Weights of a small GPT-style language model, trained from scratch on English Wikipedia.
Architecture: LayerNorm before each block, learned positions, tied embeddings.
Training: 931M tokens, 14208 steps.
MLP neurons of a small language model. Each row is named by its layer, matrix (up: input weights) and neuron, and shows model dimensions 160-255. Each number is 500 + 40 x the weight over its row's rms, rounded and kept within 0 to 999. Numbers have three digits each.
A block is one neuron, or neurons of one layer that tend to fire together. After each block is what it responds to, as a language model described it from the Wikipedia text at the highest values.

L10.up471:486576485453558517504531491567570440476418533461488475507508461455464476535502438474524498489544468477475539489544539428503509454449492512529468469405469428476568452502526518481494495496468496475501428443489442510553481506529456431438492478515528518495475615524485489495550489489531510461
L10.up553:486501551530497453477526480434492468481505566493583435493513550472479512546427464465601491506417504571460512590484655492437526447515408550507451482494487482509489502484513468555543456462539474483538571485404474493545482494463557465486471532502486447457546531458476473534460508554511496424
L10.up725:502588537505481517431457445442488502558515550521438526547467442505450510541453473449496535540511547557556454481406501496478438489516477522461478514527539504439527533532496551422483514441481510548514458497496474532479486520532520471428513509513537461514486516488502508505459551534508476517
L10.up777:465518575613494462507501432562518508481496508540545510475504437557443539514348441535477494483493445521421560480504533493481503432499493515490417501522456532486485421503516582539516512443493452491512416415532507562469437503501465511489548500524516509478514454482485533522508508538515564487
L10.up811:531487456499503513467478514444571472493460503480533400489503467532516527491479450521511453455525427524465505566501480543505509465485459530529546489505439541471525427425531565499503471503524485547515535508471426602487505508467442481482505493565484520476535486439516527486514517564537464504
L10.up823:510472531460519474481458461486491513468457503551484475450583588481546523439545479539496510509473439480478456465495551471484476459500473495512418567503561524491465531504523513459460487450405483473497486540590477505561492469566469485537493458538565466544481447559515480468474543502509474447
L10.up853:513562542490588420458527476533528426524498457460521487473585407536501542493538558554562456526492427478460631508441469512479513428467501537459492518479544486403496494482419442491506458497393478518513479504506481557556532562477425504507513475535530534496481488480498433503530510510529521499
L10.up1609:439545597499547496420451546508586559492455558534512478502504527513584538498523491495596495513523530490503461540473466539465510500522475480499461458428529483537468489432523436501562463457479487498510515552511489444567478485574491523512434598513502517519494410467548409542445552524483510525
Responds to: Day-of-month numbers in full dates, such as January 13 1947 or July 15, 2004, plus the space before day-first dates; also word-initial B tokens (Brazilian, Bosnian).

L8.up2006:465555526463567449546494494509420487507500445509482518550552545465528468503538490527559491515488480561564562454555438517530455463463504496534455531486507467446519546494493525480485476532496499518599476500489561459509462526541551546502475485435527480487500535523521524544497446429483519539
Responds to: Newlines that end a table row or infobox/list field, usually after a closing pipe, before the next row's | or - (election results, squads, biographies).

L10.up237:563541538478534546542428541590492454515471484458525501474537501497516523448503530463546483535556537462536513488461437498484452474441527479438550553484498461534448530544562505498646464535435473458502469480524499540533515421490515441521515530494429459488518457458558432463530469517481561553
L10.up365:490570473477505449460504474492474499432453563521485444581488492522475536555450432457442476571449441514543467507494458542421527541470516474491469539592500450508505543506487536458555473573447515462499532489453522521536474563562464486491517467504573434464508485522481481535421504495448448514
L10.up427:481458583481494518536443488478460452458488525470542516539510534486583504537509588531499526486521405478469463472465448506486454477526473509487511491482552556474445492442553464482484485478461472642516433558440469515498484487485538400481448511496531517468490549451449425488477550494456524508
L10.up485:474488476500505467454496489437467498437524565526470508483585479500502611481488478459524538561536511386464505551448506468493534501461542505529538445518566456538506540433494466520518512467556540542542538473503518513421462552515456457532507549630472496501530460489496477479496589509481555488
L10.up1432:465491510501473516510477436470457504497488488522527511411472469456492516481558528560436548499468456450500438496484495478516494502484515436539499531511513480495480505512468506462581506492489494535538442536475503485479465571550539489485454497619550506500467414545526471508567528511525498547
L10.up1655:555557472520512557469494493547530459516489536556439544497531475477547559488513575442523470472450447497523477502453475435477461493477470492456452495486522497439541471506548553515550458518440542471559509425543512531536490479535457426512428459478426475518513470460426541537544563468532494403
L10.up2034:545528505415469467460439466521479531496517452513497511532498566488529492446437493480449474519506473468535524487523428542519508492459506523472477446504514525518503564467422513476540511541524657492500515533496556526480501598537435506478539567507511558537540457476521536516545468512488499466
L10.up2039:509463481492478480483471533478570449486461559522464560493452519485501509562482465530428524542513508479488540588424533480434446470439475498508601488501477549517482494498488521489580482509515526452541486421516509541563496483481467555392510491495497512493568441536489571527525483502483434533
Responds to: Tokens just before a person's role or title is named, such as as, the, then, became, or title fragments like Direct(or), found(ing), honor(ary).

L6.up144:389525540496482505467552469517447507512487509542576547471503540511563509460432513459521554499487459549552556478535496514560523543510487512500533574447547499470501495439449463441464439462480485456500592477547489504535512447546484490546466508481524503499497478447492491521450486444463507507
L6.up572:412511552506471506569514454496531528531499573458458514484498496558621428463482442490511529562527477543498516502506516561518526517497512482520493548522464475483481446499476472480510508427460497472567600516592483563541452417463575523481473565458482510528513526474493530505513505471458524468
L6.up690:540531521467499426497465511510570449492489381563535481513484439503557584499475508540536525502499446460477443469541520502543481371525448517517464508481414479502552569537500474476551488467524556499517496501515490493510481523503526548508567516575529433441463570520439455515510539516530510517
L6.up861:447583549492537582565544482453554455542485538501536482543484510493517524517450454515569506480537500507477543580523452492493547586478564439465467504441515528475539439489507511462499453446506496507454516489601471538573474471507451456499539490480542453510452453423474502468468469436459584463
L6.up956:538483526460505476537501573447556500535501474523510551542512480492511569491496481530507462541487488588517518453531490506422548469524553522527440470382566543423551479526537525445526494435402468532461471456509509575531500431532496515514465514519482531495564481483489472462521532474491505442
L6.up1163:486527551479527494538539474587494505481481504554557493519479480489510505434498512435516509464534492508480538525470450614496505622544504493517531548507506550477535434503534514527485427473514519482521570565616454475532494519485487540508506615466450535514431479545492507491482498567392495453
L6.up1745:449475535454484519487514518461529506523494543467536490453510465493491570524458537452508501449558452531508487537533533503434480494523539525564498545512526545506500502438472480407493559384501512455506534497491427533533487519450546491472495564496488490505454476465547543503446521481483490401
L6.up1851:465467540438431467517495481502516512471505558540456564478500564500523501429507513520502533470522425514485470512560500546472542546499568487482497492433464562467552492453479391476490422470511487499537556522547503522570473494470545548516502554496483467523487462455480544435483490507469501443
Responds to: Prepositions or colons right after event verbs that lead into a date, e.g. demolished in, inaugurated on, Released:, and also born and year digits.

L10.up308:505451416552542457498446473457497459560533430562552524534503494550562594554509445545478518461552507517500533409471505543506469529532485535503533522445522517460547497467465479493488527472456481545512541515496575421474481523485533481558470522521510498467497525562533462506573480481457509599
L10.up582:528499536512534509481487516514467492488454550520545492512457533469511534483561405468522471505392452536575493449542462472523438501466553575475447450495492525465557495476515506554546518471551552488511508450475542558526458475564585524508481533467472483495548518444530471475409565455479526556
L10.up985:504513506490522568399483463493467458479515574493517527532521462513502512434560493422501535557550428512585521415505529528480466524453544606494507537484508503487567486551491598488491544537496466464469484570511459520537535476463552485496528580467484541507453499480487552485567555566537485505
L10.up1076:563544446499548450529498554484445512460521559499553512508487494487549470460549516462526510509513519566564522465481497527461498492536471486507473412595499522522492425528537579518492515534425540505523462572459425509464503520453421544515517508539561494475466476528423539541462484459485541510
L10.up1096:450560478532534467494549502649482483481528492477534512481453498519491496488434498464506530432460524559561477559470493499478472454524472557496467531553495476509604509519479509436536464438517448491488539529497539470535594575529427470502478466444488444541509470520582507509455507478427524520
L10.up1186:602471498481501450515476487515400582533515442481524516489496516480501524516613516520507507519481486468582449468533496542483502509487499523447465481464508531405511534454501529516535542450481494485432548505426502512453504475547498568507472585434592495518535512469506523538519503456568513559
L10.up1341:484523482534527563524551434515504516517527467457496467501566442585567516558505499490487500509520504554497448430487454542452531494423481459449460536502440482490525536502479519528479554486498471469494436501545545577455534480498481526526452540485527505553500457463503538578492498485543530555
L10.up1935:483560490512486508489483494579486520509531500512474496510501484459504527456442434515518538486513361482484499440491517498497557558511449482536423488496502483515536443599443550505504499474489490465543459447439537494557529543483502526482460470479475542484475495466434516553543460488531534520
Responds to: The line break that ends a pipe-delimited table row, after the closing |, in election results, filmographies, and sports tables; sometimes track-list line breaks.

L8.up1467:474457487495546511438518513452508480559499514542462570487509533477491525499554503483509517499526399387560442486433487534461467522497479484497510466489614468443509479528478538419540492559494463473518486527546473509434521489491498507488479514537508427536459472545475427522602525518517526459
Responds to: Pieces of official titles and rank modifiers before a position, such as Deputy, Vice Chairman, Supreme Governor, former manager, then Mayor.

L6.up24:561501464501452493479509531482542528556456530579570452504578534487461515521508516524487561477488543490553499513552534460460529508485499493489505526460503526427521497505531583519430565532539468493515497497427492486497430549457514542485531477534543446451503522519525480503473482493483446555
L6.up76:490509456455532587461504505519553469474511410584505522437533500505468520419583519471544499501530483519496504526465465472502441528496489437478454544535527563507489504519440544505483537549509505485471441600433461440537558495572534463468458510464461495463506532492518469519514514551491476537
L6.up175:513474466478498503498553482473495486499499484524509496528556576509495527492456582548468489550510567541494476449517494528484504519496471480504485520499438469606485497466500518542478508578501482505556484466509493472539417580470479499454479549526543512504523559501483456506469575476559503491
L6.up1103:528454528492478501546466465478535527507508453571518486461459541485526566474537586516496518526561494552488527467491403397529469521513434515511472555483474506506604518483526481525453525532516540515523487524526532476481543489600510409478500492526477517480445502464464396580511472462582518553
L6.up1144:590464546466490506438482429480534525525480503577537523488467492429501441528419545512481543488488526595552519507527557455479538506525467455506436534477503525545477515522541545498482521508488480542491495452443459494572454454545557504527421497462452466473501523551498427485476467461525406501
L6.up1239:586538464496523542538540419499507474491475556564543542499453525544535515429495434448500558504562511557500528535530523552502464504479468394539479456477487476519578491489504524520572462516513453511487530545496492495529378484502434533484490503539487499474500530449542573489507529508449458459
L6.up1812:556501444523557608518547501586499559511499570441514474483552540508536434509547533582518539482475538555525524493513446595443504504464485473494477569489519491559472505474416457491449402502540514466515508533548496516478445479442487515489504479533502478516550535496516502550503525435469497566
L6.up2026:469499487523532510521542500487531458505495527537483467450474522529494490476540569509498497487504456562523548539459492544499478521583492498496444516483514495460453492544500485498467476511511538395486443593492509407539509483502534512415508476473401480492518553570497488484518452557574583542
Responds to: Final cells and closing pipes or line breaks of markdown table header rows, e.g. after Total |, Source |, Length |.

L6.up1:480456542445430547493443524493554443501467520529497545476458575472533528535558497501507502492542494516455517458485519522479469461522481458487381523446551546442439553565507495496573552496597542520502494438497479514459479486479488581527521493553474545492455465486594526532502535484490528526
L6.up71:546555529526540477540479472445553455496438490477538578531457526480501526564483512537531491567453492546482490530581472480508543472548467501481540432568437508506493528514529504466533482541529520529530433560485501488498501490520562522438484515397505502500523527477460434518433487447571492501
L6.up435:493533508471473466505604488503561500463472535493512524497433477486558483493570474420471589536522443546505518540506543492509423419508506403531494464472531554510427560521475508481537495555480561495476471456528431516437536495525524488454552587493521507519466473499501518485489453494513495499
L6.up651:498552570520493514507509479497545482497501492504513526537467523462547502531512445502471546524495463450543539469488512544539499428505448446483516452512537518426488484538445489475517578494487510464557440455449454515456498480530578469462498631515483460507478524516504514529504467579519479541
L6.up659:542562505507503475506469508529505491535473543481492521530580485433533562555532561501450566464442412465574564484541440486458538513540481531434499464525566541478510544476466532518515552472507499502493459496461516451436486488483546484448533519543473558493481463574514526557513522485532501508
L6.up955:504556463561552536566483515520548527484499495448538514538477507500529448504541475490447468515468488473534450457497472529473455543566480451386451481527473453541482469420485526497524460453523514486480434486454468401486489504449586464505514522520494518518551492463525482511506526492571478487
L6.up1413:538540418557494546529537471484537480548473457497503495554457513495541477551558510502514522506538506519533548487500540526515495492482462523511468533485500435491527537512445518520521478512518562522615494520561510494511539547444480486472491508566477484506559486476470473514547484553540451539
L6.up1834:521550559509511413539447529546545523521524423482486526454471474495495469574484489391549583505510486459561466504535553459542508510494509507486476507558526485506562456499468582499518504507477460558568480469494473526503467508491449476525474501426489519461506492482495469521497536525520496547
Responds to: Fires on the word just before a named post in biographies, such as appointed, elected, served as, was, ready for the title or office.